{"bias": "none", "init": "uniform", "init_std_down": 0.0526, "schedule": "wsd", "decay_shape": "linear", "dataset": "wikipedia_en"}
MLP neurons of a small language model. Each row is named by its layer, matrix (up: input weights) and neuron, and shows model dimensions 32-159. Each number is 500 + 50 x the weight over its row's rms, rounded and kept within 0 to 999. Numbers have three digits each.
Before each neuron's rows is what it responds to, as a language model described it from the Wikipedia text at the highest values.

Responds to: Word-piece tokens inside a word, especially a surname beginning with W, such as the o in Wojciechowski, er in Werner, ul in Wullaert.
L3.up960:489484405506566518551513460536449486484487459462451503494466541513497503577529455408469445487615508349492539541480538507420413427575541463549440455556522549479495522472490549575539515495455555504396423582563410383472505543551524471471459461534435515501524537506542410518557450570499520517565455430474476514398477461448486424460423466561566504563560570518470502512508549589580468521531

Responds to: Leading digits of four-digit years (the 1 or the 9 in 1945, 1589), especially in birth–death ranges and dates, plus colons after infobox fields like Language.
L10.up110:546437539562468541514587514515550467411441499529484522449469550543492485495567530522530507506424519395366446341542446546544492564483600478530502500533527457509442466536513468537456466503542521550505471388531462626511565431578575513435555515463443455530458430583616511484445586480456379389486550403525500478524478513548511502553496488483476501470537491525522462644433429425446449421482

Responds to: The last piece of a word split into several tokens, such as ant in consultant, ly in reportedly, aught in stepdaughter, ong in song.
L4.up153:566463566497538497467546436560563456493511561514538549477536446413573478444506500494471491531488416441490429512507607511431536524383479554579465427477434493479507615565532587444462439495502448482495458538447565487497496444528569437480518520385432455474475536497547499478441471552481507544540511414425602598608522544491454587467532524476523467561434480603569430497395455552503514449529

Responds to: Second piece of a word split after its opening capital or year digits, e.g. M+at in Matches, K+ar in Karel, 20+1 in 2012.
L3.up933:494439541496517676566546577525450475531499496529595460531444510462570536508515510559512488498509427451440432574449574534450482483526470450415497549500557394445469509493567455493430433446436507496502502529407556393554540552492452523569566546433498459589544491425547525471462494468512438358500426560577524522423461528527504499511470487557569552385462488441508501531434447419422488534515

Responds to: Tokens in sports articles about player moves (traded, signing, contract, ended his run with the) and leading pipes of stats-table rows.
L4.up346:456511470527465571550546437516541522523498521507480541441518513548515490477560571506454506454511475416517487596379502516588397516515536541562439409527510558467485446412520519514518576545507488390511513529510581419537469539458412492592533548436487428501521554486576499505507520578449517455503543601474569495452466494480537466551556502516526456479492469471411503449519402435547507468539

Responds to: Pipe separators closing a mid-row table cell in Wikipedia tables, often after a place, title, or statistic, as in Windsor |, Neves Junior |, .396 |.
L4.up1203:554597459521476444438474546516455542523449514503572522483472606555480379548405532505469449432527544495539534425509458442470541467566462437523541567578516588427431438486483460554579514490489406490522411473577476518617537432601510447506531429467529516474534593513538581407515465576506385554454547555506413407522500448571502546540447448468532457528529474505494506523404588547493382545478

Responds to: Mainly were or are after there, as in census counts like "there were 866 people"; also mid-word pieces such as ot in Patriot and po in Hapoel.
L3.up478:413515488452468559516488463511450464560549441469484522449553494570495485452467489536402512500470505515525444465554489519478567555449484529541514450490525462560619512508416518567558499494476658465601425541438499443483447537538526495493551528494514414493486512452487521444470438502531511539460473557515572521516574499438493558434601500546549494427473417541502488558514571403481528565541

Responds to: The token in or In, mostly the preposition before dates and years (in 2009, In June), also word-initial in- pieces like Indonesia, infiltration, Initially.
L10.up100:496497553420432416482461510495466549410560542564498526447413374500522490500522501573459476518566564483578575531578407566515431482519494540443413425516530486469566455482502491528525587526461549551517366589469513473579508457458520488536467455461432499394566476363507538498556516520519403467485493554529452435560492552504462512451530432454513445467393527512471468507413434508574510524545

Responds to: Last token of an introductory phrase at sentence or paragraph start, such as Due to, despite, According, In 2024, During, In addition to; sometimes word-end pieces like "ing".
L4.up840:501427462455513517620438430521520488483556494391479551525507435585557501496541470538535516443551537455563494445522500509383505489602513511557529482499471512552464548447491487573528484490521444460578527524456548501529417534539559508441500540518450452459570459413540539532508480602478416471421475513549560538491566493598508489503498498462517623483540488468469439401501493505552534473543

Responds to: Closing pipe at the end of wiki table rows, such as stats or score rows, plus trailing separator dashes and newlines after final sentences of paragraphs.
L3.up538:518581523467471442488612529422588412461401543502601512444557447512469566584473467487497507547431584447433471546575482474439531512557486521423486537485499472492593454478464515501359519466463487519487458486407547479387512484516527507616488517533458485499497625635564510573420493380474439563551472451501499469424443486463502469550487560504501541485483505567472481463568554482440429457473

Responds to: Fires on the second digit of four-digit years after 1 (1992, 1953), colons after infobox field names, and table pipes or spaces.
L4.up412:562545608538457512482454590445613468447419501577495448494517542504465476528482557494575442533488500494565506464542507473478490565525520513475503578440485494462473611503449480476499430447470490386490483577539516584490577442549502560489507438447488455533547446451461467478474487477536481564523539517466533554504468595498512515471443455530452473505513515424524453574477585517608499537468

Responds to: Delimiter or final word piece right after a multi-word title or name, mostly table pipes (Family Ties |, Canadiens |), also colons and endings like Son-ata, Radio-logy.
L3.up909:416495440478488546396400507365501526589430498555528463426509578594431494547494496542447537523478462592475482542430528458454512540439514432525556587500465479540494611523511466467605470485422514492438559465540537492606505535496471444523502450464483471556544553424478494528456486582537509489511469581556418488478482459445504590515480535591535541496510472479425473570436453493618534512503

Responds to: Single digits inside numbers, mostly race times, margins and scores in sports tables (1:45.44, +2:44, 9:19.3), plus measurements, years and the odd "drains" or "owl".
L10.up491:435495466553565542560526511496569448456497483522469522493498352534449501510496472522581484469517567553492566507588514479437510489411458510491469454522411429416539494437479480428406470488491487575502520606553483449469544461489503505500481543536505536464455566537456495569426495552437435506412448556437568464473549505453541514451449456583456499480546562440479482448493514432354457609522

Responds to: Final suffix pieces that complete a word split into pieces, especially adjective endings, e.g. constitution-al, Victoria-n, endur-ing, fall-en, Embass-y.
L3.up16:492539431487473567522524526488481454455525551553561487612486417473496470564462508486547533441474466514457496516484408573571490538471483570466557444592449471551463494575445433472476571507512459521566558484507589435478422595512477415571515478483463382422503502444489521540485469485483491483537520435482483523517574576427389509582441475485524564437482532506603449561437496498494603503491

Responds to: Single digits in the middle or end of multi-digit numbers, mostly in sports tables and statistics (4'1', 40,0'0'0, 7'3'.6); weaker on along, when, and name fragments.
L4.up633:462488471476587619432549468393509526493400498491638516479465546505550550514496439466608523454489504519518587503551503586517560426534473550617399557540524560625492491529441445525588414447548509456583449481511455525549410471459588538509566475490385452431495554506502489527523482471479549406523473494448426399489534498512487497468516517545533573560514471504538569549489435546491396534453

Responds to: Closing markup ending a wiki-style heading or table header line, such as the = after an article title, == after Career, or a |---| separator row.
L10.up893:485421455474481438590492523545489518516468493434544537483420469582433498460380477519488533416494512471557535462508479569550472516504493490474428464480561525497494526526483483499441455548566504506547510481543643494496530476585524518355412419563451438501474506493479459573521460536557562481448459474528552586454581546479429505518458544556542582482572562434553545479498507454470435518461

Responds to: Pinyin syllables and word pieces inside Chinese personal and place names, often in tables or lists, such as Zhang, -an in Yuan, -ong in Zedong, Yan in Zhou Yanxin.
L10.up1184:603568541471445499458394419478560503447442541473576461497525477523498515456500575466543568431483548507492579463498505427479544433505527473509478590446432537510614471533478478417574506553511516485423469485470407529502526516515483515465533535492572441517418438576504452460456478571469468446413477503475472398468484555538530477512521588487527450559550502565473558582505535504483461444450

Responds to: Fires on two things: mid-word pieces right after a short start, such as Unp-lu-gged, pa-tch, B-lu-e, and cell-divider pipes or === heading marks in tables and lists.
L4.up1044:479484434541502526519488472481522494419548552477436437472578432519448557547490439543458422503490505527620456421478460436463407550493431458535438511523504578432480481505573491552453514502510577481538494463484583442466523447552477568474517531530566428488497630546520563516431511458450514449582431520520546532419542543490423482505423401604463472523479535545491578597512535521541433528548

Responds to: Fires on the second piece of a word split after its first letter (E-arnhardt, E-scudero, a-mbushed) and on line breaks ending wiki table rows.
L3.up300:503462518449542422505497470469453574543456525491499610508501495523603552512547423505448415479493485477521525427516481515529540465656444517512507527557533521429488498470459519547528419495562544556563493481510470455440490521516531468522462537491593567475485518428463499349535490453521430587477510534439531417418493418468583584462469555542550473480492484558421569534394507520459523379482

Responds to: Opening fragments of split words, mostly Latinate prefixes like en-, in-, de- (enlist, invite, decorated), plus standalone " in" and compound hyphens.
L10.up596:461605542582413588457549417474505441489483586517528508535417458566509466426501486520461511441498521379530426446453465525488473524481485432587461476465491536469418411552457399502605428555565544491544471466574571427510534488547588559560481516529557502570593503543520530506537481564526435469455560491479526460540527526537504573506474512468572438455513533559506475514514558556576536523571

Responds to: The slash between DMS and decimal coordinates, the pipe after a name in wiki tables (party, club), and mid-word pieces of foreign names (Grig-ore, Zap-ori-zhzhia).
L3.up1070:508476571490554585544441490507603588546431423512488479450479496549399442482445497538441565544497492610460393542531514520551485519509540478458485426482486551516551442439491425514501538554452534460475553560454524528604461453526538480475453337627466475446491455483403512432485568457558465444493410450550472475518519532531494523439555553477510481429431464528422475491496414519488550500502

Responds to: Tokens just before a new description or clause begins: line breaks after episode-table rows or Plot headings, "as" in cast lists, commas after introductory phrases, and "where".
L4.up1253:498480537502466464445522437519494421538484530457466573549592552567551465478409395482461604419466463540551481420550595543474496542478481485528470521449583521439586503452488474495498474518483401453542456523543548482454487509443506480486487528386501600438563524508474510468546550418574496548511468476511499453475486527475573524491529547527490457383479486516395468421472525607575439518463

Responds to: Words in sports and music writing, chiefly the just before a team or league name (signed with the Giants) and genre words (hip-hop, rock, metal), plus record, time, table pipes.
L3.up163:511456461431453551553498535528522521540415436524452549474505497442508501540422537493501493442598384469543592557456532457452478505528480500436461442543523534575530450533562563515543530597581600530563521539458491525465507416472439553518505464488548533528602466479535501486504385567435484570544537506559511594477517413522527428494510556557493535492492490546370529501528508514483496490585

Responds to: Words that introduce a following name, title or translation, such as meaning, known as, called, named, regarded; also first tokens of quoted titles.
L10.up357:507526528514393532548458542585610422475500478531477462486517530514528516526468500525513500434442486506501495473418526578427537522455422434485410465489547546492469498476443454530485619435489520433577580512531549545417373409497514478509386520499471509535478514543519493394435485470497477440483457475491453478569500475488617496507571516499461489469559505546468475424377461545500540543434

Responds to: The last digit of four-digit years in dated prose, e.g. 185-9, 200-3, 199-2, plus a few word-final pieces like cases, more.
L3.up966:551432498488453505415475505519522441559546568397475535456610466522489510465434564488461432525483559522519483534502518553473533602501544421388544575476448530498485548563445591587435485561573521505501501362533490470464549479558513466540532491501363415458529452437514487490455419515449528540495404454420513503478541427475539547375434562601476553463444474568523556523504508441483536458519

Responds to: The last digit of four-digit years, especially birth years like (born 1958) or (born 1992), plus other dated events such as Built: 1938.
L4.up424:543477502514518552501530533583396549481473558466466523504593432621474552545499522516422514504573416547553433565568567501539485537499501565510408452408427452528514519562510500537534467515498531528497516417449539526571531483504456560559529559566599504518514507481456503467428480499406531573464531476551569448533528532592415453538513471498491578387549435528394480448474545556492467536451

Responds to: Word-piece syllables ending in e, such as ge, me, de, Te, found inside or at the start of split proper names, mostly Indian or other non-English ones: Man-ge-shkar, Ya-me-thin, Dun-de-e, Te-zpur.
L10.up701:477365545498485532499551417439530498483468502516538548467549518474489598507477475614530536476484474514512543448475420426558599523472448503441432607497396519524489482554483460493574474550535499529531594434466418544510525533408481412516479428493508402473565470584540609436592474479504509471500449522552517487560560546485574463468591512518531573470468526545477454523529432421489445474571

Responds to: Commas (sometimes dashes or closing parentheses) that close a full phrase or list, before an elaboration such as including, followed by, respectively.
L10.up453:540473496480375537562513460454523514548517487516528532547404428565539466503482390520554490489448451470639537461538501550531464411536537479532425479472550491515573411485527492491579473504626446466531534541424561527529524515539537503524397480528482449490504572392521501507563448593619495513446578378550517465490441479450471411472510418449565582512641530528443549515538525547505550530449

Responds to: Tokens that begin or end a modifier before an upcoming noun: possessive 's, his, its, their, adjective endings (hierarchical, terrific, innovative), Early in "Early life" headings, and "and" joining nouns.
L10.up1234:376488531575510487540520479419538579409596559474510571545376415455460525483504501387558527455541540467502514546464434562581486520478524534389533458647550522543532570447560517565497504478466523514497429562539478533374433432549462479592512542467452480452422540473468613516492557431543531420529485438468412461527659455517501525518526447494533487541503559378502543490613470492504533380529

Responds to: Early tokens of a sentence or noun phrase that build its subject before the verb, such as "Another", "these", "and" joining two names, "of" after "series".
L4.up683:546571544475452494527458497477518553491454559537537530474497483446433355400472515519470575434542547468477495487481418600509526502536469482519542426507474589476471430475539536523431464584444490604485537593505428517523495435497636392545462408393576520473560528481467550528478508541456453499523503409495434593559494515539541551549511438526482500503592450544548552398527514595486430482493